From a checkpoint of a small transformer trained on Wikipedia: 10460 steps.
MLP neurons of a small language model. Each row is named by its layer, matrix (down: output weights) and neuron, and shows model dimensions 384-575. Each number is 500 + 25 x the weight over its row's rms, rounded and kept within 0 to 999. Numbers have three digits each.
A block is one neuron, or neurons of one layer that tend to fire together. Before each block is what it responds to, as a language model described it from the Wikipedia text at the highest values.

Responds to: Adjective-final suffix pieces. Final word pieces that complete an adjective before a noun, such as -al, -ic, -ary, -ial in biographical, symphonic, planetary, controversial.
L5.down369:477520510495499499478426497508471467484523519539509498510521520500513516482511509468494537470479459483486500538516479527483506512479550503455525472474463550487478525496513511532472488487485469475513511502506523516552518524476505497492473513507528491493523508502511525482494506476507502483465471527509534470480536478483502530516491469508501502519463503487496511519457504470534469503524437462537497516486463531521520503498491478494479496488501521452507498472493541450499496473507464495509512458468499488548483464535518538515479530534512512491539520534481511488488540474524496483
L5.down1018:539516449493503505521490476508502499478489527505515486485482515546511502534473499551481494533540517474516459482469518499485495535543475535481450510523512478508500522460491487509506514502545465477519533529511490452459504485538494492511541487466472484492502479452503499481491542473502503466506465512523499511492508532533477516532477516515456493510462479544490506530501526506491483500478500491484484534504483482498524480488506507505534506495536481529515492496512453488500491519501510438490513483504461489478487478503491402455526520516502506483493512476505522533528521448474476491
L5.down1727:453525485509506491514510465496480516515530559540512528486520484492533475531489523560505482498519538503474498503545504469490456506542505474494412510510512473522489476571487533482539519490499507498529494556487526486449495458481519501461513483496474504522457545502483456486505513508469468540566499499520509506460495484466521547505511522522509535513487513512484434525507490542474509497468525545552473508459495492509475460504500514523509533500536521496479503504502506485537509503516571479473479490506489483496479541505541425482509514525491528486490467500506481461548498538519513512
L5.down2052:542524511521467477481490509475496488529523468489496492477548493495489483510454501491505499505488416521475455497510537541480534508506471514479541500488473535462462532498525507534512486516451528499517499485498558518523439502548482490516521479463543518489535506522494540497505509457493482488541490498495525458513473479519497488517502473498469495503467513503444496480493491498459495544524525473489515468494468523464511561500493527557501430545479471539532502530502526494507523545519498536462540499490488504504495497517508478499507487532509516511541481516463494569490551480463509462

Responds to: Coordinating connectives after long phrases. Coordinators like and, or, not, then, therefore, joining a second item or clause after a long name, place or date phrase (Berlin and, 1960s and).
L7.down58:479517496543466506497497520522466522480496541516528499452482474491523485492527525470479473515494484544513516489461505463477514557512512484492545489478544516482474464529526501492508545502490533477510552484467520494522474530492516500451467533485509515493534528506550517511532471472522508479499558487514496489491490480508508537542474495545473485473504490495469515510502513521510473500490504481470525472487533522487517502508491545519548462525497510493526501492485508469468500506493497462508532464509507474519481453497524520519497452491522489529548536479513518527486543531447487516
L7.down560:492482438492541515493493591487510496497558479479469525497505515555502518488540483490446462537478501499488449479504508529537538503458493487498509497563490548528520462492543510484527532568518500478476498457500541447476526527514535541506468492476520505505498524473530497479489473534471499511530456499514496514513518480552492516480495550512486494535515475532500481538491526510488481515474529520513506451503480489467463483506504582496474488466499525472474493500521515492520444532539517462531496508405475484508482528465443499508506492514485514494514496484490490498527496516483497478
L7.down2209:519477545563543488511511569523520469502543509472507518566486511533517488498499504506537528496512509532528489458517498500503475485524490469502503530521498495520485463489520512471486484553521538498536516480539507454529520473479519542505503492506462520537514561552483515469470477510507508476467488466482523500538469505496522503507444548465534487524526513499486524497476507463445477505508530466478490514454469534448527478491501547527515499471544510513462512487498477453493485505546455502512498471461518500555499483481524537502461492499473471493493457493514469502519461520502491515
L7.down2230:507514484491478495490496575484538483530576510520480519518493515496491482476530534503465491538469450517450479464508495520484507531506437515497523473560454537489546485525535515547480516540480544502522537447524475402534501493480512505546523473521491544496504534527524511473489454489513494476480506531510449529478452453508521529491511529498530539504494503537507502519472515499491496454486494496498488509500485523465475478478502515511452446484503499512482528493496492503499505539554484454486521471424499481545457523510487505515480520523480484528540540519445494464514501470524487499

Responds to: Education terms and headings. Education-related words (education, degree, taught, psychology), the final token of words ending section headings, and the heading "=" or table "|" markup.
L3.down1282:529518487489524484522527543539457460485527539466497509489476504525545506511493487518500451482492467536482493470443499553504495544514508505455515511526482522544503505480469542444547540510455512520492512459523517507514509469539488450488532459530487505506469527475486487473524532479484484483537473503518495497525511489519517518500483490486465530490517461527463542482494557513490480503514506499498470517504487516522525484475493508490493488505511509485507509485487476516486530532466533558530488530517498509505559530527449521510524510512517516487488526535483522508546494529468464465

Responds to: Claim verbs and word pieces. Two groups: reporting or claiming words that introduce content, such as asserted, asserts that, said, alleged, thought; and first-piece fragments of longer words or names, such as cons (conspiracy, conscience), Cur (Curtiss), Sor (Sorkin).
L3.down1539:473508494504480482487507490526498475492502465502512506487503501495491520460491498528472513477478467492502521515474513492509457526484510552512507509460505481488472483508512445524470535484528475568481523519475497462504462513474491493500507504512509513462489503483469561432491502470489492496460502501477523487518509493487482539513478489482482496454477489489478511502513518483492535462490517543466523486521482505461487456521471498518495457502523495513468496465505518507468495523479461538491490526531497534515524484507518531529503507491533524487483509488493488468549525456498533508

Responds to: Table separator dashes. Middle hyphen of a --- cell in markdown table separator rows, e.g. |---|-'-'-|, plus occasional compound hyphens like Vice-Presidents or self-titled.
L7.down566:504472496525524501542534470514439542526514502473471494466534490523482505493498492506527518479476493510523503528508525478451509505498502523470507507504485571519522508475492490506477515515575532509506546471481536540523479526516491507524512484493509513476461544506494531470518553508548450447485535484542515471502520467520476450520474527515486488507512523566467503515466464501476502492494517496499507518487505521508544504503485490474478503490474498512446491477503517488506513498497499473476477504516473530522488489517506561502493503475520500482533479480493456515497459503503494543
L7.down840:515477501499460460537490464490525521465451474485476498482482479502472524504512482494511536537482477527510482477524517509513488522496520495489533487498494552540464551547472496546486532487483537534535508500479461506531516468512533510522511426535497507495511493512506529534479545516518514489537496476496543468513495464507468513521468507528515503471498537458506534501487485493520470506484507499470483494495527465495472544483480488461524505509504507447525549525493513493550495528507514505517519485516547507488427482506489533530489490508476466465477526487525501499503491503485540472
L7.down978:487526532497479511483482458475520499504494519490525543479545493518514511489423519484522486517482511503457495482521495494539408484486524553525520502503539514518455502542531476474544519497494504501505528496518492489482484481491510487471498500470484468510500513464496531517555562533452529507510498484459474496508536502523498500449497493528505485538505490481472470483473518491493518477533524531481515490520497499506464481475512486486475508495515518488539517496519499499538533456504477533498486466542508508507498470528521490457494520498524497503519540496553532502502505537468525511
L7.down1189:519477565469476484491498498511490487506548515511525482488499505526528477483535497491490481486517534503518503475510532477511507513499499474470485572504466487559482495472476448468539544514497526529485496466507496526500490498503484533485515501516499471516576528488539491481489508468503486489485484493523508526547532518478513542503501494513502503525570524487440533506471483498525485588505498502514485487487478519524536459536502532524499475484483505525494483508496501533472463510491512497517531464523463493478499466542514504478487477542494461513486460470484477508474524571517495447

Responds to: Plural noun endings. Plural -s suffixes and the closing piece of a noun, often time nouns, such as days in "six days later", temperatures, years, celebrations.
L5.down649:484433452497471480470457556466516472511511486524501522507501510502514488502502505521491439522512531502496457532468505506468503482524500529522479524461500493490519501525536481470462517493507567511455471459503492477496484478513506493487513505529530498517504521499534495518486509530475496525519466516461502506508548473461520540530538455489527509478480496522523520496491461496494451504519482505511469521557495509521478527496504527517503512475526468487512516491498516483515520540511517499522519546486449509479532491508462521521509473503482510527483541466492531456538426490516530489
L5.down1078:504523483505485491522515528471452449489491526491516501506531509514532509512480488459466505525475502540494497459472541577542496518509518465521474516506486522471514515491522461507495508494536509479478505486536448490497443497505499507521520460466502520555474519501515523529496490501507434475492588517472500491522531459460509519467487509515518524506481549497491513497524492512500504473494480501527524487466476505490484510507501514503490465485512535467513523539463493532558524461542449478537520521509488510528521500499468504510461507468502443472472524484499464509521471513518501507
L5.down1654:502445495515497478488502531512504506485554462477502485469476511540526507440504505509471512476503506523498439521489482450499514464476553506488526454493517495488517482487493510518527499486466527495490460460477512520503518539521516468515552512511494514493519517459538485474530488522490490501498515452474492513495469504441500502480493495442499479512514510525521517525506532534524509486506484520525545496482518510502502477450505513498510541478486530466507453514504484508478503514515535528460496495471541471511517503512480471509501500564478471495527530461499492538509512487482485495
L5.down1856:474503576510502464462483499581500554520517487500527497503517492533498483491478495482473456483479508513487506525469482514513511452485481521498504481532505532498455514500525490511513550501504518507518466507498521565491487502476526483506484506473494512518522493444542493494486502473486502495510456488533517439490485527517504517470507476488435555458531479490500500467506493456466549490501514489554552492485492531470484494468497527442506510531450482498475511479502482527486466502480535462503502531501491490494498561521511534505514528505489489490515507525505548490466451509490515470

Responds to: Speech and reporting verbs. Reporting verbs that introduce a quoted or that-clause, such as said, stated, argued, believed; more weakly, commas after openers (However,), Although, and table pipes.
L5.down1096:519473455566477514494502451560530504491547476524488503484530524501531523518482510510523520503474480508525440516487464472544485536514529540488569501541494518521467514495498545483493529477516540502513513509495553484526482505494505506477496511514459519451467522493439518470518474465505479516508474529493537457496473539501527489499462496453485504481468493533465478546525511501460512510455497498455530492472499494484490497480493485503479474506499529494486514457468518503496495500466502485540484541511552540498498499530502518506446502510511502520495493496521511496515508511517509503
L5.down1235:502488526463533449483515578522538485477551466488501493512458526495513513505473465475476521467449527484481496485466505491519480515445513520478507481455464489496505472506488492512522523512458511473487472506495485507547498517520518517497503479473494487494530548494495490478505514453486516505491475480452463496488518521490514559508519516453513532521479536490539506514506462497514522547502498542537554511533538479509503478509557527497489514489464521503523447509491507494502435523479456465491519486435503531487487495526493522472438520549522493501492486464499520477482499537570498494
L5.down2262:488465492467532493463470476468494539458495497530493515483520504462478480503488522504527501480526486489472480517507503465526501522515469502498485468509464496514490521510476489561526513481515502483528515525481434495520482501527531473496491480508476503514512512448492475508503507474495518564516500534516528489508497489485490514474454467511485509511482480545511482508487526511513510487489466512507490489521486489523477452508509469508492500525540475488531484494469521531505523496476475476531521454526489547494461529524517511475506524480498479455477461508483514524475551432504513465
L5.down2294:545456534515507507461491498470498463481527476543532503519486461508423540505521506498550531489449463494492537474498513481502536542538513496515499498466500490515460507500461500552467505504497529546481503475475462477558515534485491503471486491483476519512512543478468541487542513477470498504479511537480523513527498509492517498487519525495489503483489553514478505482492497468488495507498522486509473470463517537456514497467513495517485435485475521488476504505490538458483502520523477498508517473484496523510500460546501531524472489506519498542513482482480502492520541483518517492

Responds to: Markdown table separator dashes. Fires on hyphens inside markdown table separator rows (|---|---|---), mostly the third or later column; weakly on "total of", "became".
L3.down1955:537451512500540497453528508500482511513500518475522530483441514507485469542476486468467533517482512491474494467519485515490514499483537476500501478519513501495495541487492544554540462466455487509480487480504509519507488500489496513550516500430501498512498462496485492535471497494517474525500526539541528516519466531475497486465485470506487476527506461486470507507496462491512481498457488497473475467499507487496495488473525469495506484500476523537513459497490542517482472482518495508513506449485538482514544500498477499474471510457529496509482514535502523472472489511504536452

Responds to: Time-span words. Nouns ending a time or life-period phrase, chiefly years, also century, career, ever, as in Early years, two years, fifteenth century.
L3.down1547:449500506533495470527518538471501512519548533481518480507464495518498512479464532516489513521494513486534509477485497501492497494497521523480486497495521521475492473511512543523497478489475469471510509484478485479489506511502494465484545520496499474484501465522493540483529514507520493481469526464527487509494440507488485519527491500453478505479552508488539481466503510440506505484492536498514503505489503499462470520504547491504508491510546505515494485544491550502501499480547533523496508497445517470496508480487499503498507479510513520501518527478490499474512491537544479500

Responds to: Table row-end pipes. Pipe separators at or near the end of Wikipedia wikitable rows, especially election-result "Republican hold | | |" and "Swing" rows, plus header rows like "| Result |".
L7.down536:470512524512542486483510500452522493501454493491488504510532477517503502466518499463483475463526484493533536469536486480503504521516521521520539518497524479537517538468476475498490518514492511484495497475511495498449501482464490497513522484502516479495486484502510519519470520496478482514494499488499512526519512479454413505467464487483528512473495520500517510509522488496470490483529557491491463513478528535467522507462475481467519528483479468536527519486489472503450494478461509525487498512519475501502481513509490533528469468515502510476501472512501477514478494517504456487
L7.down808:512495539534532530456483515501514529520499472510458501480475494512535520508440492549457476528508498485491533476472463497479474531473494475510544487495501521489525498527488546554458491518528487542514501510498478514489505523458499449500462546491496502491498499517546517500533486542533488493527480480485504476505508476493471499559500486457508460528514510511477495491516480541494507491436506466479507428504504532514502477457532509479558471507476469487529517481468481476461500504455501493521496514533483520449474510470510525515480455492495462472502507507483534515478489484507510531
L7.down1005:491449513468504489505509473471450470460534510495505455497503494456487495522480480514480476491469546511570486484515490508483482461437493490499535500490512509474519494532496450533494533503460483481523496535503518521524462480462512519480479537529521495480453504524520503521485485464514518531495486539516523517522486504498483473507469486533531492499487509497497517504445455571524511507488459509533462497510510463486513466494510494513515498466538538492496503471517483513505503488539473569462496482559513505514532519474460518489503496463505496509480503536459483516481507494528523475
L7.down2139:495582439503507454486539440463509520473503479515503501494525511486445535480478501505522492426514496504557513516467487522568516502513533495490521496492527508509535536475483515527453530509475486516517522503515498489480506512455457517534523479501527498492502478528477506456503510531470478499509486478480509528463514492499435468454544502476503459533488501450516547517487486527489440456486486496488471483516528520474501508458468506501484499515479491497484518501508517485448531555486497540498495528544551550529495511533475523529486501498521509467495496499526515490547494478471476510

Responds to: Predictable name completions. Final token of a highly predictable multi-token name or word, such as States after United, City after New York, ham in Birmingham, A in RIAA; also articles and table-row-ending pipes.
L3.down2219:523482477527555483495496517457549486479507505537503467488498527511501532506496503529522470523478456505478479484505512547512476499513524494514519493489473513599462529501514533501506530509467537504459538515520511502518497536512484457509492499472458525531489509548460525492548471523487530525474465481447504504508507495489515536517473524528490486552494507522481504486496467475477470467449473501517513496486528520497519529443504474510525563527467485495495501521522481497499538499514558509499495476512513505540543493500491543502454479491499565522529496511507477550503540523532504487

Responds to: Time-span nouns. Nouns naming a span of time ending a phrase, like years in over the years, decades later, his life, and the following year; also Votes in election-table headers and ° in coordinates.
L7.down1418:519536468503500499477500539504470480528490515497516491465469489552502519503442495509512513507502494470501521505513492468478460519528538452470535482494513526511526498509521520473527508508461511551517529524458531511507513516469478542514497478491531512459508507536510530464467500465537498507465502491482516538445505465520474496526538536517504505503499537452514509509500467477525518482544506482479517469517525494510507508516505511500493506490493461489499463514500508474499457549560473485487527498483459511502556478512492523567522496501514530532519494559504500530526509479481491520
L7.down1804:468441532543497477531499450498515482513540498508496499530535516489516470531542496519520483480479498533484536509534508519537513497463529493503474519510550472455580461481502467521501544528506519471530485534491504473536504483516469476483501446540467530536501513510526502475568517461487501520479504506508477477512514495524506491482483533548506467474495558510487497471498502466513440548496525479488490508480494523531487478515462506509501492526502502544522541536493525518504482510505492501543479488499467519521489489521489478510537502492468511500523482503468451480481511488524527471
L7.down2257:541477474455440513501490457508541516489502490548501543456505484529505514486508503508499512444446485517466496523459471527540482488482509518515485461493563520490493482474521521474480501460471485497507487521505547515481484480549502512541520553471536497494468520495487479485487545476481500511504485535524539484521477504515490484522497510507447536480516494504536477555553525502501501490555519524520496475524508490473484524485512469467516487527509475500519512569493490514465507495485500550421438535523504513457498472506531494514493478492503479508512509513499469538534477482479515440
L7.down2268:474541526491474472532488480528499480507492461528506478487519464524486501514518524438464462501496513536462465474519490497459493501486533510523529506451536473536481492494504500515506461505456507471487500474492497485457460458492514507488513528491514501510527492500479489532508528487512505529556505493518535494519538501484480480473521500515479498493479485468489458504506536481492491511469520480553545485470436506471530547488517522506495453479481503521523552468492489475497481492479512507462539507484495460479498534467510484532471474482493528514497504529470473480530530523500489494

Responds to: Connectives completing comparisons. Function words and word endings that finish a connective or comparison phrase, such as or in "more or less", than in "rather than", as in "as well as", -ly in "allegedly".
L3.down233:508478506553530475538491476500556528506486526435500485513486499517499484541430504493427497546535514462460507476483497483489466463495505545526491490494488460520494477514522517500508528537473506515501494469428497516482478537478520536514514492507478518432531500490487503469490516482504528519523524494454494455508511472544529492540488506466515523467450482520509484504462500491490520443512542526521524513499505485438501438526495509528509503472536467495530552540509514501520521502492493501544507489572525479485501507496501528500500500492509480517494522503493532487488531481525518515

Responds to: Reported-speech verbs. Verbs like said, stated, argued, announced right after a named speaker, introducing a quote or that-clause; weaker on scattered punctuation, years and minute marks.
L7.down350:545462505495478501528522479497486498472506476490521545495496494521483484542490504451512532507531477524464489537509492498474525449489478485536557501547500492489498473499474497506493525521514483464497473503492525537532514476511570523521469487511468513510533559523535488537507531491552467480518529476490546504501521479504469502502490492534481496494450502496503537504502521505465514499533453458481541463491496517515499454484519471467511508551480520489486523480469506521514498456539476488460497537509498484503513502474520513470467478529503461473523501482473494480500501494456475528
L7.down376:529510486462477479498515446494514527518469521503486539481471490470511503523473456539511531484496487502466509498503449527513522518497501552536556519527507537488496523516484598490470522525481516540500486477508492496500499530484513482479511480503460487449497495502515542442486488469452518515504475485474461478487537454524465486509465502497486517524490522481488501496508487505520505476529453518509464493452544495505489515502483480474539532517546493481506470521507516522491486494461484458456529526547551528460471515520524508531497482517484504522475521511550498501492508463533545498
L7.down1031:520515524519509528486498490515496472477511480449499494511480538541495539513484489500544492503498477506499488455510481531535483492504519487503543529481510484462502504542479542481507501535490504512468499478528485493513544517462485492460500511460468477498496480538507518528510468527527522531518450480449502518497542493457444498485460471538462535509492479466494467501505480510522482562496479486513471533457499531488504554477477509526518461510467485519478486521496480485491486500502501491457521497502490516479516481504545531437524510482489521502505514474508455475494508511494543523
L7.down1213:518503511507501502534564464546530469504510553461486507518475509514470516517494491504489501500502504458518440523535455524539511505495485525499531528477513448533503507544518519518487512469492545470524497465479503499492489508459469508502469495497488509536531503521535497517451520502514533544520496478497511492520509477484481503511467494479497500486480536440518502507531492546482497537509489492492463492491502511463527552491492519486554529481500476523468510517501509523440500520562469528510460523539491551533504517503524490487477473516470514474499456496448502491509517505492506519

Responds to: Words inside formal titles. Word-final pieces and "of" in the middle of multiword names of institutes, books, films and ministries, such as Innovati-on, Study of, Tour-ism.
L7.down431:510495475543508479509522490471507529497511437471465505468501506513504476474516490457506484521470505532483502484526487540510517509518555456525489475466480468485508512484506597526503485504498498501500483555509511492480485537506457513511491499510481481507505502520490502514513489521461474463535506481499528475505474471447518520546533514509516470525482507523455485509510468513531484491475534518467474497433531490478483504516475484448499485492495474526511458479548467471486485526482497505518511519509510504523469502491483527471510508489534512493493508470517511499485526463482469474
L7.down456:501474499530477468503527495508490512478494505511505499521529478494528489477504511548525483472463482546489516448468485505537544510528460556520519476504502547449501534521484537524489550494507531496505478459508446468495497491502509478487502485492453515522510524537508422552510473451463493483471477515516466437503489536521527506497472508505496538523482448538468459532497506495508500531497470496514453521461559537485477518508493477491487522535478508481519561461494459471444453493498520496529484489487509512509523468478520510545478491496463492511464454499489494522519508482498515520
L7.down938:556513489499537475509505543497503473516513457493512490501467483518496486495523518495498501507483472500495471502516544498449528500481542478498561513501452500486498528480539452516495476519479513529472488494454478501527495542493485463517477530512480537505484515547510492511500502527540511515447532516528477525516470474525442487480465505488491426500472514460532483483476506459490489504465524531527509539504502514503528468491544483474497456459513538493538497499487516485515504511509473505537520488436465522495466505478497518518506496479509526537471482504513515517559472465446529507
L7.down1586:491485491519501508485524563539487504470539465439498485491477493519570516493486531541464531511480517495462523482508518449502497483508520488513510513456474464536476456499537488508491525495524510559530473527492524504511503512533499478510521477467489510525485511497482480496445538490459505507470490497517476535506510534532457507475463498431500528467489512503495502547513515524495444505480522496533507493437541480495538508493511491494491469509467482474513492497519458500441454506486476485513479487468491473507533482483485513525503518541486498504482478467457519500500513490531506500

Responds to: Pre-head modifiers after articles. First word of a multiword noun phrase right after the/a, often a city or year, e.g. the Boston Globe, United States, a 1972 holiday.
L7.down581:532468488525484560456452454468511476502519490466472512519507579436478471511504468488476543508491445506477522523495502504511500544499542518497493509478527479484541499531499500469486533502506469498481511494477478536526531507472475462509476475509515455459490496475483498497528517463524518534523505545504496471481541492500458492532512463490521553503504526461479519517518467496492457500507514507506493476526524506505494533463501484461459506503514521493502540530535490459532525491492498525493562526535533526531488505499463472529524513521460511481459482511507503497518474526485526496
L7.down1397:507500489490529491507500522526526547527541508486515439479493522481490444524502513534515461492511497466494473495565508475489504491491522486497499456517498494514552499488547528502473524475481484490474522522470499499464540456475535501511494509525462506506451478525552524472496486474531544512525520500478537541511509481530437458504480526551497484457495494487491514507455445529528455517481495500487502490489537525514495477490524457501471573517520457526514463514505459452523520541493521471469487529512488469472524483527535512556530493504490544501463492486523473501528448487463498482
L7.down1406:519497547482495517522478495545473464521449513511518510507508517516508527480496465505466541505531503511504516525496535530490398472517532490523529467524538497474536522465505505485527509479487518490549507520461478489522453485461451462448487469517474494508498484441505481489508501498554475443497494475508495512513483547486467550502499531518506491455480509451495515467525497487485509498523501552505501482561476519507508471504567475450498460511529464504492526519506511523513511498484494500505531496547505541491463488493528500529527471506432521485498506504462486514504555555458510484
L7.down2118:470446501535486487458508526530510497507562513494496522509472524512480501491536476575483535474515489541480470487472496504486543517467480470504499537477509523481491491480513556464490494459462484509482473515451478506500537511500554532509532497481483495543518462495521552508507471464518487519500489511529464492491494505526505502517507486523506519485494505445496502453484503501550494519495556505493485477500491529514523466445527468517507508495521481497484499495497445524545528540485530554516479487515470463511460500482479479511492509495520546475479447528506485525524504495485525523

Responds to: Table column separators. Pipe separators between cells of Wikipedia tables, mostly header rows after Votes, Candidate, Team, Pld; also heading "==" and prefix pieces like inter, syn, ca.
L3.down1087:509499431506519566481469498478518504528489504531495504523497508497495453485490478477515514487542506502489498519507436478494513470513517503528518500509508518528492495452539469497475508475547507488472491490499497481478545532521555543519510514492461523533523493552494510512499453485510512523457445488499513546477464516463483516502434508515482508436505465486498491508485511478546491483482481472479444539477528539506514486459516497466486534487493500464479505483538483495491488449510527504499505515514460437508526484449523491500508513487514528512497514474524479538505508504526488528

Responds to: US place names. Mostly "States" after "United", plus California, York, Texas and other US places, after phrases like "across the United" or "from"; sometimes stray numbers and punctuation.
L5.down163:495451504493542482484508454531492478510531493512462513517489475500495458497469508527498480441535509514495482460477494532532486458475486539430510495475487518485499496502544500525483492524479540495470515493503497545513496464504529537484483491502537501511469504520488472514458507544508489504533558493469496526454488513470504471512479518533475463529517542513451498508479512478493503536497509523508501521534487476509527478501531496488545494482519558507508503488522500512507486518528476459490495486491493495491519484537449495493455496557543513456513491484463529544489495471483497490
L5.down948:473494507520529507475500503525480552469521492514505463458456465494506499489512528502486513514496432488513459488490544474501531524472499485489548458519471522505468507471487523487505494535466501522541450500520521531474495530544516493502518509484497494473519449483516459489549517478543491517473527523497530512497412478497521444499497467500526563462528477457506464528486502483490517509512479472442526472439585499480489515517518483485495482499549502522516454505488459489511511502542546495451504515513469490508468493485482535476515499506539494482508448528498483495513508507490502496
L5.down1460:483503458511473489492457516507490535474519506533480483518471520458510472530481472531481498453473498505487478530504467495494494509493531540468483564500477501475465457502553481477453496512515523528454482484531486522512504482520515482484488490523514495493500521483504507459508496470506495497507491530515478536491515502514513545505487455532492487502491487533511546504495483497525466479474498511517508489551500499495506512505489459458526491486509562458510480492526512490522523505488512501474526485507494446500503493540476483550476485549481484478491487487521487522519477535502484484
L5.down2199:517515510501506491453516486506529475500518506499507530528506497512521486548502496491535493541506518577474457491533497496482520482541527474473503489506513501509489487507514511498531471517470528495473549515554523519487454521526521495472481489509515512480524481516524472522485504517532496557456494468496510439525497496504474538471508499540494484533460564497521479500485505495490485498443536511486509501479546512461456504497505524491491480499522495475488455516501509495496489524516503468534539465475495508516460458470473502510518526493507505498502490550480515482504550485510523478

Responds to: Mid-sentence coordinating "and". The word "and" joining two words or clauses mid-sentence, as in "burning and stinging"; occasionally "at", "to" or table separators "|" and "=".
L5.down101:508470496505490511482521542481498523435576493521477496492517478492502514487474476507480452485502478459464510486488484496495473544544501483475495505461521483507464473421428475527467497507531541502527533542532485489525529495513524466497501476506528515526507576521483501513469528507530491503501489477471495515497501492499507539482503497450536499512496531519516505484473543505493523532506514471476556473491490523522482460495514510490476478514529497488507507471469475511480495476488480472477447479420498507487435460524515510493517485504479522517472516443520522461472503449494510478
L5.down429:462488460473521507486506539497504488485559483478492491515499501504477484488489498487453508496501507482507506501449511493458481461466478504485497478545485469502452497469473508509561506475477528460493510475498486486517530486511506509486539495508481475540495530468445475484523508489475447508511523490532529469489521514542506513529516496505529510503484505468506464511501526502525513481457453513474490567519513466473518515509500514556560536492497520492512501493494484488485508498471533515486480495492493464444511481485484516470468494514502511516471500460515527458495476518489558493
L5.down1709:539491502506475510492523558504513469461519486496506532494504513506515534451476495487434495485533492507464461505525542544552494524444465494529499471502487521526474507496451491569474510506505539445493520499504492494475520516488565479531520516482507490517532527494472497497464503496483509520544459486478489458498498495530506534510517494498483497520477480469503488521449513508477497553480495502512493529475519494438511494496518548492536503488521558463511481513510494511485549488503514488458526537467502518484494449522484466506524511514493510530512501435527514500509488510504445442
L5.down1928:498489490499485505507534534494532526473561503507503524506512514494475491495535528521529485470479503497489509485522518488527492543519524452455495503482481489491509456500482505517484557538459515458540514493554441475526513505495488468502488439518487489497513565481486533454522511497505505472513487507485486476512447522503511515472468545465515558556475535543520469492452532511506523509503489497485473496492476490537495493484522514512483480500468525487518483514484493508494475499497500478524525474445495510520475555504512527476481520485501518479515505514495468473474536428523478496

Responds to: Structural separators and "of". Fires on markup separators: pipes between table header cells (Team |, Year |), the second = of section headings, and "of" after Department, College, University.
L5.down778:473574492495542516506542465532510463505525513477516583518451537501504532510505524467515516487467527483495519550502494486519527542453489441510519514507500464449503499468513528538493506478451480511497545497511513473491491488481474511469506487480528513551537518487511498493512522481511463521540509490500490530484487513493481512504487478499483471496478476500508525489486476480522517480502500505494464523478548477494475512508520476557500492498508531494515487516524468505481463523476456505515481484524491520495522518465518453474528523448502519485496479556505508517509494489467516508
L5.down1338:484476424529548472498500455512516482562476495467477537507476520494508488480503485487475485513500493494494486495497509512505483515521496491523490482476508509486497518469509512500499498458518473484489469512452514490489524512534502516547477497480508522496545502514520490459514468501533548466478531487548500499488494471494498521540488513482482463456491518524484517529471491496500482516483532504473504500515513511505486478526501533500515507469482493477535506448504491574473512487477504501496457484496517510472464506514469478500532522525496503539453479474519477496502538491537478545
L5.down1492:507486529484528516511480485504515468460563468487495539496460522494529527511515483475476457498538478520497504471474508493495502489498523532521475534496475526498489500482480499494451503529518464445520532491545547511518510530559536524539492508509498508500496507518510486500497523497528499515554487487483494506452489508440501490495479475470480465452463500543522476535507509499468478480498519482480532525487471484520486516478485509475525515472466497462475486478494515529498483482503495497512482467446516444481497503560495523502519511512523516487537511452496522533513515469493491496
L5.down1523:523476480484525489509464507447507509521512490467511467484501538538469538489491509483536476484494500476523500524521474530487493472517506458529461514468506492510543486411497513498508519486460507500456506496497492486530500474532509462523519529511486518527488535489518538476521461498507511467484489516531515485522496508514512518532473499501497521501503490465495534524510496479502509505474506501531449485487518520491512488492499509462546514492430447522505473463524466540471504477540515525531501491530527495512491552494469492451501495482485534531492510491494525549508463475534521521

Responds to: Markdown table separator dashes. The middle hyphen within each "---" cell of a markdown table's header divider row, usually in the last columns; weaker on mid-word name pieces like Ha-xt-on.
L5.down250:497507492507494503493493512448539474495520513477499493516430514507499523472533497491487517506527455453510491499512473512510499535485522505520459497487479492487506503514509500500504495483488475495524539520518457464512513470509493480471512519499502498566488518539487506524468482442498509566509477531503465523501477549521493499547443478480481493499503535481517475510487497495488484522540474492509513532441525487454525494477506475556504523514489485517486464502501475494482467539479510515478477515477537561536500517480531537478481484470506526487507536531460515466486518535449495489
L5.down655:528504520563500487551485456543524481518428511486489485503502500511480503496509559466526509454478458471457502540481489514539551482472515514511521424504518494507490506489450494471474550514567510500499529499498515558449477478530495481527474510548476516532461499501537486527458536508476494513472480496494505474474518488509470516458505491497462522476508528500492501480526479476477486500472469476505547520478499525481494561463498507484538491449446490481488504532483529503504501494543524477492437498539493500509485541513530482492482502515496518531523497484477521523473514515508524516
L5.down1465:500510517534481495486505508498446494527489472512481492445458469497494511497475483494488501518480455547491496496491514513507509504493531501538470451518487513507508471550481520537508508497531522528512529425476515490506517516514526489498493529483445470534528535518505484467466511490536521505485477492480484477464482518509482509514491515473501508486528443489513480469489504511474508494458491500457499481496553513468438499512494492479570497494512475472534520500517513536469430492501460473477505513510516486465526469499495496538489517460496489454519502513502524491525503485547497498
L5.down1499:515487494465458483520469534488531502508546485501510495502479473542487505502500482532508501480453543469499527458516518540475470474499464551504456490491495539465499543511508540475551507515480554514516491453470477520532479470513513483499495482506481519490482521475521514511487472489517510506492522519553508510538481504496448447516473498522504514579541524533495501511495503475501521490491500512512524532531480512512473486498528566487496483494496529479534437532466504476503454500490514456513524481488506537453469505467483536489487480468485449496479452483553509486496460534522474487